Part of a small language model's weights.
Size: 13 layers, width 320, 8 heads of 32, MLP 960 SwiGLU, vocabulary 8192, 21.5M parameters.
Training: a variant of Muon for these matrices, 903M tokens, 6887 steps.
MLP neurons of a small language model. Each row is named by its layer, matrix (gate and up: input weights) and neuron, and shows model dimensions 192-287. Each number is 128 + 32 x the weight over its row's rms, rounded and kept within 0 to 255. A neuron's up and down rows have the sign that makes its largest values positive.
A block is one neuron, or neurons of one layer that tend to fire together. Before each block is what it responds to, as a language model described it from the Wikipedia text at the highest values.

Responds to: Word-initial prefix pieces. Word-start pieces, mostly the prefix re/Re (re-verted, re-captured, re-lieved, re-inforcements), plus up, com, ex, Em, fa, fre that begin longer words.
L2.gate787 [188 175 185 142 144 112 154 149 107 118 111 130  73 129  85 137 126  90 156 122  68 130 151 114  78 172 124 146 108 122  94 176 122 110  43  92 132 140 130 156 150 120 166 163  90  98  98 124 134 165 122 153 131 114  64 102 227 118 155  88 125 166 151 159 130 158 132 102 132 142 170 144 136 102 126 142  72 177 102 140 113  54 126 159 130 142 111 110 199 130 122 100 131 122 112 126]
L2.up787 [108 151 163  67  92 130 100 123 116 136 144 111  88 110  95  87 129 134  97  66  84 109 102 172 140 138 109  49 142  77  97 138 118  96 173 184 173 176 121 113  79 116 106 132 161 171 149 157 118 139  88 118 140 137 152  89 103 153 126 141 139 141 126  95  68 173 147 172  92 153 156 135 161  93  86 127 145 109 150  98 152 137 126 167 139 130 128 177 118 109 126  99 200  93  26 104]
L2.gate822 [103 131 174 126 105  45 182 161 130 136 119 153 177 142 149 115 156 135 128 132 107 213 154 127 200 123 112  91 113  89 106 101 136 106  85 136  14 225 110 132 104 115 187 169 161 121 160 152 111 104 114 123 151 128 154 116  80 146 146 117 154 115  80 208 160  88 119 139 154 141 146 114 183 142 183 141  71 116 157 179 183  93 135 106 128 174 105 153  92 146 157 178 130  99 139 159]
L2.up822 [188  88 124 196 133 130 130 129 136 130 103 158 192  61 114  82  91  93 137  84 144 104  82 148 121 147 114 138 210  63 168 121 134 158 157 142  95 175 104 148 115 132 179 198 127 132 110 147 115  73 144 114 127 116 170 139 112 116 123  94  92 109 123 120 148 122 105 142 165 146 181 102 115  64 190 100 187 184 111 148 137 197 103 109 148 111 159 136 166 124 127  98  62 144 120 169]

Responds to: Heading closing markers. Closing = or === of a wiki-style title or section heading, mostly new-article titles after an infobox (= Sally Keeble =), plus table pipes and prefixes like un-, tri-.
L10.gate57 [150 110 145 145 138 102 157  96 166 160 102  94 128 138 174 156  86 129 138 131 125 138 185 116 182  97  57 153 212 131 122 120 146  88 140 143 121  96 136 147  89 127  62 148 109 135 111 175 127 193 157 132 152 119  59 189 170 105 120 112 102 121 171 119 183 138 121 112  94 146 124  83 199 127 146  92  85 150 143 135 101 151 152 107  90  97 121 149 186 151 129 119 134 142 133  77]
L10.up57 [105 134 122 102 153 114  55 123  77  48  89 132 150 134 191 125 128 116 119 104 145 185 179 137  84 113  73 140 190 160 206 110 136 119  49  99 140  98 121  91 123 163  71 148 145 101 129  84 163 166 144 138 116 160 131 148 135 148  84 118 100 128 162 141 183 146 119 120 154 136 142  65 136  92 111 158 142 101 152 102 128 109 122  94 102 120  93  74 119 159 157  73  49  90 160 133]
L10.gate154 [160 108  81 119 156 135 149  87 155 114 119 126  78 104  94 122 154 150 146 165 125 192 137 117 136 172 102 104 154  97 119 104 131 160 159  75 103 142 123 143 148  89 131 125 147 150 105  94  94  72  87  78 113 144 183 179 108 112 161  74 143 138  29 128 117  91 107  69 147 147 146 105 154 204  79 161 127 168 117  95 139 127 159 103 133  67 147 129 189 119  91 187 131 152 123  98]
L10.up154 [103 188 144 220  94  93 135 140 157 106 154  99 130 146 207  50 126 172 105 131 131 147 134 102 124  88 127 123  96  99 151 143 178 135 149  66  69 132 113 111 113 173 156 175 144 118  74 115 144 106  98 127 111 150 157 169 119 161 103  81 132 119 132 133 162 136  79 118 106 156 114 146 127 151  92 106  73 124 124 160  57 135 128  97  77 123 130 134 117 147 171  99 149 129 184 118]
L10.gate362 [ 87 165 135 132  64 146 142  88 116 116  98  96 168 122  78 105 100 114 172 149 127  88  93 102  89 128 117 181 180 152 148 159 157 115 125  99 145 174 175  88 146 205  95 147 168 116 106 116 132 101 122 131 156 221  84 168 137 153 103 175 114  95 134 121 172 143 134 108 139 139 152 115 120 122 148 186 135 130 175 135 117 176 134 167  94 105 146 113 135 131 120 150 111 154 113 117]
L10.up362 [123 113  86  95 115  99  93  94 174 156  78 107  78 188 128 100  71 162 194 160 205 124 178  84 125 158 113 123 110 111 117 125 156 118 113  88 164 147 156 159 105 149 149 158 146 118 185 147 163 120  99  28 170 102 148 160 156 178 150 104  50 126 108  80 143 117 113 126 115 126 156  93 121 145 138 111 103 132 151 140 130 111  19  87 140 162  90 176 183 129 103 138 121  79 172 187]
L10.gate470 [162 117 106 131 132 114 130 123 184 190 144 115 144  50 152 162 174  99 147 105 167 101 128  69 159 172 111 145 135 181 129 149 107 127 126 151 116 117 148 131 112 145 107  83 131 127 119 144 129 116 130 125 121 144 104 141 127 105 160 108 112 182 142 111 119  87 154 139 135 149 117 159 128 123 168 125 122 138 132 124 153 109 169 108  93 156 119 126 130 112 134 128 176 107 165 149]
L10.up470 [102 161  94 158 149 126  60 148 115 124 116 119 125 154 133 111 126  75 109 137 122  76 201 118  45 110  77 135 163 131 129 162  99 151 106 122  62 152  89 102 122 160 146 105 111 131 164 128 163 114  89 108 126 124 117 151 134 111 178 164 156 131  78  79 142 145 122  73 141 186  85 125 123 167 116 130  89  93 120 154 111 125 153  96 143 117 137 106  81  93 228 110  78  85 152 137]
L10.gate627 [ 78 166  93 107 122 128 169 121 150  86  72  93  86 130 136 123 173 114 147 175 130 155 111 143 139  86 149 159 139 122 103 145  81  69  80 206 141 132 107 104  51 120  98 158 138 145 144 120 127 123 140 175  69 165  83 103 132 180 183 163 157 117  94 137  90 141 150 105 153 141  93 185 123 126 156 131  90 145 118 176 148 117 142 143 105  99 100 134 120  82 138 166  95 132  90 138]
L10.up627 [ 94  80 101 162 136 145  82 181 147 159 185 129 145 137 112  79 126 184 127  81 162 106  88 102 161 105 130  58 105 131 133 122 121 156 121 150 150 104 132 195 117 103 155 114 103 156 132 121 153 137  84 143  88 190 108 130 131  94  66 118  96  84 195 129 126 100  57 118  95 116 123  91 134 117 148 112 131 166 173 164 127 137 162 122 130 121 105 138 127 139 161 234  78 190 182 164]
L10.gate749 [109 157 132 124 102  88 140  99 158 100 156  93  70 133 137  75 132 143  96 142 124 207 124 165 158 156 129 113 217 153 103 144 118  69  92 146  97 169 143 182 113  74 104 163 121  96 146 119 125 152  65 146  85 133 169 158 138 108 121 118 107  98 134 124 134 118 143 144 158 130 106 139  98 184 172 176  78 204 130  53  89 150 144 131  75 145 137 136 202 135 144 102 134 175  58  83]
L10.up749 [ 77 188 139 157 132 131 117 119 165 179 138 111  97 120 172 132 166 113 173 117 122 167 168 179 117 135 128 106 127  98 147  91 133 160 105 113 168 129 136 100  76 131 134 147 122  93 146 157 136 120  80 189  91 123 106 109 154  91  98  95 168 110 141 117 111 147  93 114 160 223 142 139 106 156 143 173  77  78 142  86 147 107 155  95 125 138 139 110 125 116 104  86  89 118 187 114]
L10.gate872 [168 144 113 143 165 109 149 127 169 157  92 130 147 126 174 149  88 136  93 170 150  91 135 137  83 120 148  79 216  92 168 144 129 114 168 146 102 104 137 129  99  50  56 114 133 114  84 107 127 179 155 100 105 158 114 132 135 140 117 159 166 120 124 155 104 108 106 145 153 175 125 190  93 155 146  51 156  91 111  80 140 116  94 155 148 136 121 157 135 124 159  78  98  78  92 144]
L10.up872 [135  88  95 133 188 104  94  95 126 131 140 118 159  94  99 149  93  96 112  93 154 146 143 164  82 157 153 136 163 131 132  57 167 171 153 109 167 162 132 156  80 108 105  86 109 141 148 120  67 160 115 123 158 128 121 131 162 149 139 122 154 202 186 172  70 118 137  26  72 194 119 146 101 145 139 110 109 120 119 101 161 112  67 107 124 110 138 122 139 115 154  72 137 100 160 130]
L10.gate891 [135 108  59 142  92 133 148 157 139 103 113 125 124 131 178 174 169 124 165  99 120  80 137  77 171 136  81  78 139 132  76 125 196 126 121  88 144 114  78 100 156 192 133 136 109 174 138  92 158 163  96 143  52  99 127  86 108 140 138  94 163 115 214 120 122 139 112 159 167 160 104 191 139 195 162 162 126 110 168 139 162 147 148 188  95 111  60 131 185 141 101  75 114 141 148 136]
L10.up891 [151  72  86 123  92 108 172 118  92 115 142 172 107  96 123 174 195 101  93  85 110  67 121 105 164 158 125  79 162 170  67 141 132 147  98 127 127  84 194 121 156 109 172 117  54 108  80 133  74 135 142 166  81 132  83 107 181 136  79 134 133 189 115 129 201  93  92 104 107 179 146 159 119 150 189 107 166 192 105 133 118 126 145 165 141 138  90 121 140 158 119  41 132 122 113  84]

Responds to: Copulas and clause openers. Copular or change-of-state verbs after a subject (was, became, be, feel), plus clause-opening subordinators like though, when, once, while, as.
L5.gate392 [115 128 158  79 130  81 100  78 124  85  80 161 206 159 121 137 128 118 159 136  67 126 100 130 162 138  68 119  85  67 121 164 153 110 127 169 159 121  64 137 105 104 111  91  97 124 133  82 121 138 164 129 112 104 116 130 130 190 140 102 106 109 129 105 170 125  96 126 200 139 182 132 139  69 126 147 211 108 102 111 114 120 122 138 107  70 114 106 151 167 195  80  93  96  86  47]
L5.up392 [174 101 176  82 132  79 150 136 170 115 127  78  86  83 174  95 175 148 178 154 129 215  84 164  86 122 117 121  53  75 161 146  95  90 137 140  81 114 121 141  92  73 161 118 118 126 102 131 130  90 122  86 139  68 114 195 126 153  93 107 158  89 118  89 149 104  66 117  93 171 153 166  49 122 127 103 121 113 133 124 138 127 137 133 106 119 182 159 112  42 155 123 122 165  58 113]
L5.gate429 [116 139  90 137  56 195 115 135 101 181 136 140 137 137 151 160 146 147 149 163 148 178 194 137 183 156  75 118 151  91 201  64  87 112 137 134 123 106 201 180 114 123 104 129  93 150 158  76 148 110  88 153 117 156 156 122 116 172 129 110  73 138 133  75 148 128 204 122  94 139 139  97 175 173 123 136 118 126 130 128 179  96 166 146  84 108  78 131 229 133  73 140 107 151 193 113]
L5.up429 [119 120 173  98 163 160 104  92 139 155  99 127 128 124  74 161 138  86 120 156 140 154 133  79  91 117  99 120 164 154 114 122 166  53  77 150 153 205 133 135  71 135 127 112 170  77  54 132 138 157 112 120 165 132 143 121  64 105 109 129  95 145 102 146 104  83 118  96 152 131  93 116 152  98 126 128 158 130 113 144  88 162 156 146 158  28 106 118 162  56 112 117  87 129 124 119]
L5.gate832 [135 178 128 145 148 134 111 116 109 108  75 155 156 160 138 166 158 162 109 104  88 147 148 109 125 100  83 160 141 199 119 115 123 131 107 204 127 147 127 129 100 172 131  83  94 126 139  99  91  90 141 129 156 122 109 165 127  86 144 115 163 143 118  99  94 104  99 209 207  99 108 146 152 123 255 157 127  56  95 132 137  95 167 196 179 106 129 172 138 138 127 137 165 175 224 164]
L5.up832 [144 134 162 126 139 115  93 122  69 102  90 155 189 109 140 132 144 136  90 115 127 142 154 135 130 136 178 180 153 144 105 119 113  92 113 140 121 118 150 113  96  52 141 102 200 118  77 148 106 140 155 117 141 120 150 111 115 126 145 102 171 153  24  90  86 135 109  93 132 126  96 151 160 159 163  89 151 138 103 112 130 116 166 138 207 128 156 142 125 158  64 179  97 127 132 164]
L5.gate897 [117 133 141 112 133 104 123 137 128 115 129 116 172 119  83 118 131  99 120  88 133 140 144 120  90  99 206 114 175 152 196 105 148 135 145 141  59 131  87 112  49 142 122 150 130 125 137 107 112  94 130 116 156 157  91 143  83  85 107 176  77 125 140 182 222 133 130 106 158 121  84  96  99 102 140 112 108 176 121 102 117 133  87 106 134  89 157  73 165 104 234  75 139 110 106 133]
L5.up897 [ 78 167 137 100 157 156 151 111  95 133 138 135 157 151 143 140 145 107 154 159 103 159 126 200 142  86 150  87 104 162  52 139 109 133  92 103  89  76 164 175 130 140 130 115 103  88 116  61 128 153  57 100 113 157 172 126 106 118  98 132 161 140 132  60 201 127 170 125 162  76 167 157 136 117 168 120 137  45 202 134  71 119 105 173 120  88 123 123 179 199 139 178 133 129 153 154]

Responds to: Wiki section-heading closers. Closing == or === markers ending a Wikipedia section heading, as in ==Description==, == History ==, ===Scoring===; weakly, random mid-word pieces.
L5.gate0 [142 140  93 114  88 100 138 139 123 132 134 115 140  33 164 154 101 106 137 160 174 171 210 174 159 111 165  47 167  99  88 156 148  49 161 101  92 132 131 103 128 129 148 202 113 190 156  93 149 134 123 162 168 119 180 156 138 184  85 138 153 130 143  84 150 111 109 147  98 139 124  67  92 125 119 157 135 138 108  62  86 183 146 150 114 147  94 164  81 153 149  82  99 138 133 132]
L5.up0 [ 88 171 104 154 122  98  98 149 121  56 117 172 125  85  58  86 155 127 134 159 157  94  71 182 155 160 131 130 175 120 102 153 136 161 168 162 142 136 165  92  95 122 138 103 117  56 136 146 154  89 121 115 170  81 146 130  80 178 127 102 103 103 173 156 103 160 116 133  90 114 137  82 146  64 129 137 105 126  68 102 169 171 138 133  69 122 124 151 114 173 139 105 187 144 127 159]
L5.gate165 [ 82 129 109 144 106 107 139  44 122 104 131  99 115 109  70  95 122 129 116 163 119 145 164  95  93 217 109 128 109 165 145 181 132 117 145 155 118 148 149 152 155 109  90 149 143 116 137  83 126 137 141 117 101 134 129 109 106 156 120 119 156 145 130 111 131 115 115 189 151 114 115 162 130  92  83 119 145 171 171 124 168 100 158 192 127 143 108 151 143 155 190  86 147 138 100 143]
L5.up165 [125 110  73 121 165 105  88  96 138 139 125 137  88 140 109 105  77 110 108 111 101 101 116 154  80 140 103  92 128  84 117 147  75 135 147 134 122 110 110 151 160 108 151  45  97 127  72 131 151 143 122 139 180 109 167 137 167 147 118 225 140 104 144 164 112 163 165 139 145 110 184 161 105 127 134 186 117 146 114  41 172 160 170 132 133 116 163  94 128 155 114 114  78 129 148 100]
L5.gate909 [121 119 122  94 191 149 147 169 147 125 155 147  98 135 174  99  99 135 175 145 167 119 138 142 130 192  82 148 101 140  89  88 166 117 133 130 112 165 149 146 109  78 145 106 137 156 178 114 191 178 102 103  75 145 110  83 116 134 118  99 122  92 192 115 127  72 122 139 142 172 131 112 123 192 163  86 197 140 109 150 111  93 167 160 134 103 137 118 124 128 143 134 167 150 149 133]
L5.up909 [122  84 131 120 137  91 129 102  87 119  99 141 170 127 141 132  44 120 128 129 145  87 115 113 171 108 179  84 172  98 137 120 109 171 142  66 166 147  99 175 143  66 100 137  87 166 103 184 133 126 130 111 123 160 144 107  48  75 111 169 124  95 152 149 151 147  80 131 147 201 108 134 122 181 127 141 153 165 110 109 179 119 100 178 137 195 160 138 167 123 118  74  82 146 138 180]
L5.gate939 [142  95 116 131 145 142 116 143 170 166 124 133 186  50  88 104 114 120 120 154 146 129  90  71 163 182  93  86 124 158  95 122 137 113  87 210 150 121 146 241  46 118 166 178 107 143 163 144 175  95 117 180 108  94 117  80 117  88 148 119 155 170 116 143 163  77 150 121 131 184 130 124 123 126 145 191 139 123 126 155 184 137 129  97  98  74 118  85 135  99 149 124 117 103 130 177]
L5.up939 [120 131 126 150 167 144 145 147 122 190 184 114 124 131  74 133 104  61 101 115 137  69 124 148 170 119 131  37 137 145 124 159 146  71 155  83 156 126 148 105 143  99 176  97 128 151 141 110 205 165 133 103 129 138  57 171  86 171 136  91  94 126 141 138 140 128  94 102 169 105 154 102 124 161 145  93 119 147 112  97 164 119 133 144  83 124 151  86  83  57 160 120  72  46  98  84]

Responds to: Title-closing equals sign. Closing = of article title lines, mostly footballer and sports pages, plus infobox labels like Senior career and sports/career words such as managed, bronze.
L2.gate677 [108 142 169 200 101 107  90 105 160 108  97 133 113 130  65 145  80 132 118 148 122 136 116 114 126 120 128 114 163 170  98 162 132 125 125 163 143 150 140  77  92  84 119 161 170 139  56 103 177 103 138 115 164 132 172 170 185 169 102 190 110 122 124  68  88 199 129  92 163 102 127 106  75 145 150 108 175 194 147 119 124 153 127 152 109  63 168 138 137  76 199 142 145  56 101 207]
L2.up677 [155 157 118 173  64 150 145 108 137 130  99 163 126 168  96  65 140 111  94 123 105  80  99  47 163 145 123 137 139 133 127  93 132 121 104 130  62 131 137 173 113 128 166 178 108  91 180 156 138 147 136 103 104 167  83 154 139 156 178 182 186 155 118  91 149 171  92 140 136 133 103 104  90 181 154 120 178 155 103 105 166 155 116  91 135 164 108 130 105 110 103 148 113 116 133 106]
L2.gate870 [191 102 120  61 143 134  96 171 129 124 129 128 149  92  79 162 115 123 150 107 112 113  62 159 125 126 100 156  85 121 110 114 143  75 144 102 198 194  97 145 121 137 132 120 148 166 120 133  68 155 111 156 142 102  45 158 137 125 130 101 144 132 131 144 111 159 105 105  82 163 180 125  86 108 141 131 170 135 138 150 137 182 120  73 150 116 150  91 130 112 183 121 118 138 141 134]
L2.up870 [107 133 132 147 101 173 122 135  86 154 110 150  85 153 128 117 149 134  89 122 131 170 119 155 114  90 113 131 148 117 129  81 181 134 127 100 122 163 174 103 144 106 160 107 105 144 111 129 122 100  93 179 132 111  35 159 106 132  88 112 145  39 138 124 131 193  78 144 144  97 162  77 127 113 131  95 133 146 159 159 146 162 157 135 148 144 142  82 150 134 157  79 136 144 142 177]

Responds to: Verb-initial "re" prefix. Word-start pieces beginning a verb right after a subject in narrative text, mostly re- (re|joined, re|verted, re|plied), also co- and he.
L10.gate81 [ 89 153  89  74 131 146 130 101 167 163 108 124 149 106 152 187  83 129 161 161  94 109 174 119 153  98 137 116 183 102 122 160 115 114  99 115  91  39 123 127 148 134 122 132 145  53 188 143 137 118 142 114 128  38 108 120 136 111 114 157 184 163 137  72 104 144 133 147 111 174 208 214 108 174 121 153  47 116 109 112 122 143 109 113 133 116 184 138 121 135 138 128 136 143 158 111]
L10.up81 [129 100 194 161 157 127 129 110 121 134  87 158  75 102 121 182 203 139 123 118 152 189 143 203 144 173 100 154  88 152  73 156 134 136 130  95 144 131 108  97 132 100 104 174 144 127 161 106 129  97 175  67 123 110  79 129  94 136 161 157 140 132 145 129 138 106 171 196 180 135 149 152 103 199 148 150 105 173 167  94 139 108 112  91 112 123 119 105 108 113 195 145  63 151 116 174]
L10.gate138 [193  82  99  60 142 114 117  94 143  76  96 141 121 145 156 109 144  90 137  61 118 133 199 129 120 100 125 102 126 121  96 170 114 116 155 180 124 122 145 182 114 137 122 141 128 143 107 151 178 131 174 106 136 120 126 134  71  99 111 135 115  96 160 140 171 114 163 102 121 161 167  99 163 172 106  38 133  94 159 124 157 148 146 171 126 160  94 129 108 123 183 145 109 106 178 154]
L10.up138 [ 86 128 175 177 178 125 127  60 184 129 127 112 126 191 150 184 156 188 166  90  74  87 183 145 171 117 108 138 153 126  93 171  89 140 153  78 126 147 132 170 141 120  75  97 144 137 102 143 139 150 148 111 129  93  94 148 136 137 173 118 159 126 211 116 142 160  89 136  79  96 163 140 170 118 136 108 134 115 110 107 171 112 107 137 168 114 119 140 126 124 145 107 110  85 135 123]
L10.gate435 [169  56 127 126 125 151  98 120 117 202 137 127 146 137 119 201 159 138 155 134 125 113  88  97 107 161  48 132  96 154  55 158  83 127 140 173  91  93 132 145 109 108 117 115  89 133  97 132 101  82 102 115 120 144 105 112  96 139 123 126 151 146 151 119  51  78  91 104 163 118 120 162 191 151 141 144  85 129 173 101 137 177 187 126 192 138 104  80  97 110 118 122 121 154 171 132]
L10.up435 [177 126 189 135 154 163  82 148 193 138 157 140 127  60 166 114 118 156 190 130 101 113 108 156 138 110  81  93 115  78 124 141 158 137 101 107 110 143 154 144  61 104 112 101 130 106 120 108 111 186 134 116 167 123 119 119  88 133 121 124 212 121 154 124 156  43 129 161 113 115 182  98 135 115 227  84 109 129 106 110 157 121 177  94 158 141 101 163  75  81 140 125  78 141 113 120]
L10.gate599 [ 96 144 130 167  82 101  65 111 134 123  98 143 139 131 131 139 114 132  67 108 139 111 147 111 131 123 188 177 150 134  78 171  51 144 112 110 158 144 105  86 145 177 150 134 166 134 158 133 196 138 142 117 134 105 142 161 155 157 151 130 161  57  72 132 146 166 153 117 144 112 134 173 175 189 123  35 178 118 182 154 160  74 115 161 155  88 126  86 124 120 159 105 124 141 142 180]
L10.up599 [126 152 123  83 110 144 132  98 105 126 124 153 177 126 124 127 138 150 141 123 103 158 156 131 150 118 155 163 120 167 179 131 116 160 153 153  64 102 117 165 138 152  80 121 100 100  86 124 135 116 204 150 171  60 149  96 115  63 207 151 165 112 126 105 149 132 182 107 181 135  54 106 161 176 156 122  86  44 127 178 154 122 143  95 136 177 150 103 139 160 103 115 156 161 159 160]
L10.gate620 [173 144 141 106 144 148 151 146 151 103 119 123  99 110 136 144 177 132 142  89 105 111 108  72 130 145 147 129 136 154 105 107  51  91 122 152 114 116 139 146  73 105 139 164  98 122 148 209 159  82 144  74 139 141 106 193 170 119 110 114 159 135  95 141 106 109 171 137 165  61  72 102 121 151 108  98 134 107 137 111 117  86 126  91 156 112 149 136 132 142 113 143  82 153 140  95]
L10.up620 [ 84 117  61 118 161 163 174 135 183 117 126  72 164  76 193 115 157 134 114 116 129 108 140 183 110 137 135 116 132 115 124 162 116 151 108 132 101 137 109 166  64 117 160 128 118 171 172 157  78  91 116 143 125  68 132 168 164  86  91 173  91  93 139 189 144 158 175 160  85 112  89 118 186 161 149 140 105 145 178 118 144 153 110 120 104  89 120 106 101  92 121 173 185 123 139 122]
L10.gate666 [100 176 109 112 113 143 153 120  90 147 168 142 132 167 155 113 143 105 136 110 133 156 111 106  92 103 125 136 177 133 135 129 163 113  81 128 167 140 190  79  99 176  62 135 145 110 167 130 111 169 121 144 177 132 137  89 108  89 169  86  61 102 152 168 164 118 190 156 162 125 159  93 182 104 133  88 167 123 157 127 119 145  85  84 125 165  93 193  88 100  92 144  87 148 135 108]
L10.up666 [149 133 187 153  69 163 123 152  95 141 156 117  44  59  91 166  69 135 109 124  91 134 142  97 129 108  97 129 159 124 173  97 113  60  88  64 141 151 126 135  65 140 148 167 116 160 111 149  42 123 204 157 105  98  82 165  99 116 117 158 117  68 135 149 171  86 134 181 150  92 131 135 181 155 161  36  62 136 140 147 128 131 157 169 119 121  85 114 102 149 126 150 179  96 129 153]
L10.gate692 [ 75 141  92 101 128 123  60 163 184  84  93 155 115 131 126 124  84  89 154 113 145 168 133 129 149 116  75 144 139  94 185 111 128 150 100 152 148  94 157  74 163 149 163 166 104 135 189 180 132 191 151 165 121 119  96 109 124 204 124 165 143 165  59 160 162 104 145 117 153 144 108 142 227 135 123 100  89 125  96  89 108  74 139 193 112 157 139  94 139  95 159 106 161 158 150 161]
L10.up692 [ 57  96  96 139 161 232 157 150 135 159  92  86 107  98 199  91 117 113 129 154  73 115 147 152 190 139 133 128 117 135 126 144 153 110  78 117 122 135 153 160 135 159 145 101 164 160  83  68 115  95 151 116 124 140 138 136  70  87  78 127 149 136 136 156 142 119 143 138 120  87 122 168 146 131 150 141  72  99 118  77 145 135 140 114 108  60 147 131 108 164 137 144 122 136 143 108]
L10.gate913 [ 65 112 159  82 127 120 137 109  89 145 128 147 159 165 147 170 132 123 201 113 124 139 133 133 131 144  80  66 148  64  93 170 101  84  80 149 117 152 207 167 133 116 101 122 148 119 155  70 136 144 152 124 155 170 157 169  92 110 147  82  57 155 144 133 196 147 190  95 104 152 160 100 183 124  84 107 119 112 137 146 173  61 161 136 171 134 126 206  76  72 170 147 180 110 123 161]
L10.up913 [167 119 159 101 158 122 107 158 174 126 155 114  79 182  93  92 128 150 147 133 112 164 104 127 164 120 163 141  53 103 173 126 101 121 109 129 185 178 133 141 155 185  96 111 107 125  67 130  98  97 158 151 104 183  81 114 148 155 108  96 151  97 162 141  85 174 117 195 135 160  97 112 148 194  98  81 114 163  95 148 169 162 147 163 114 190 112 189 120 127 150 112  90 144 148  80]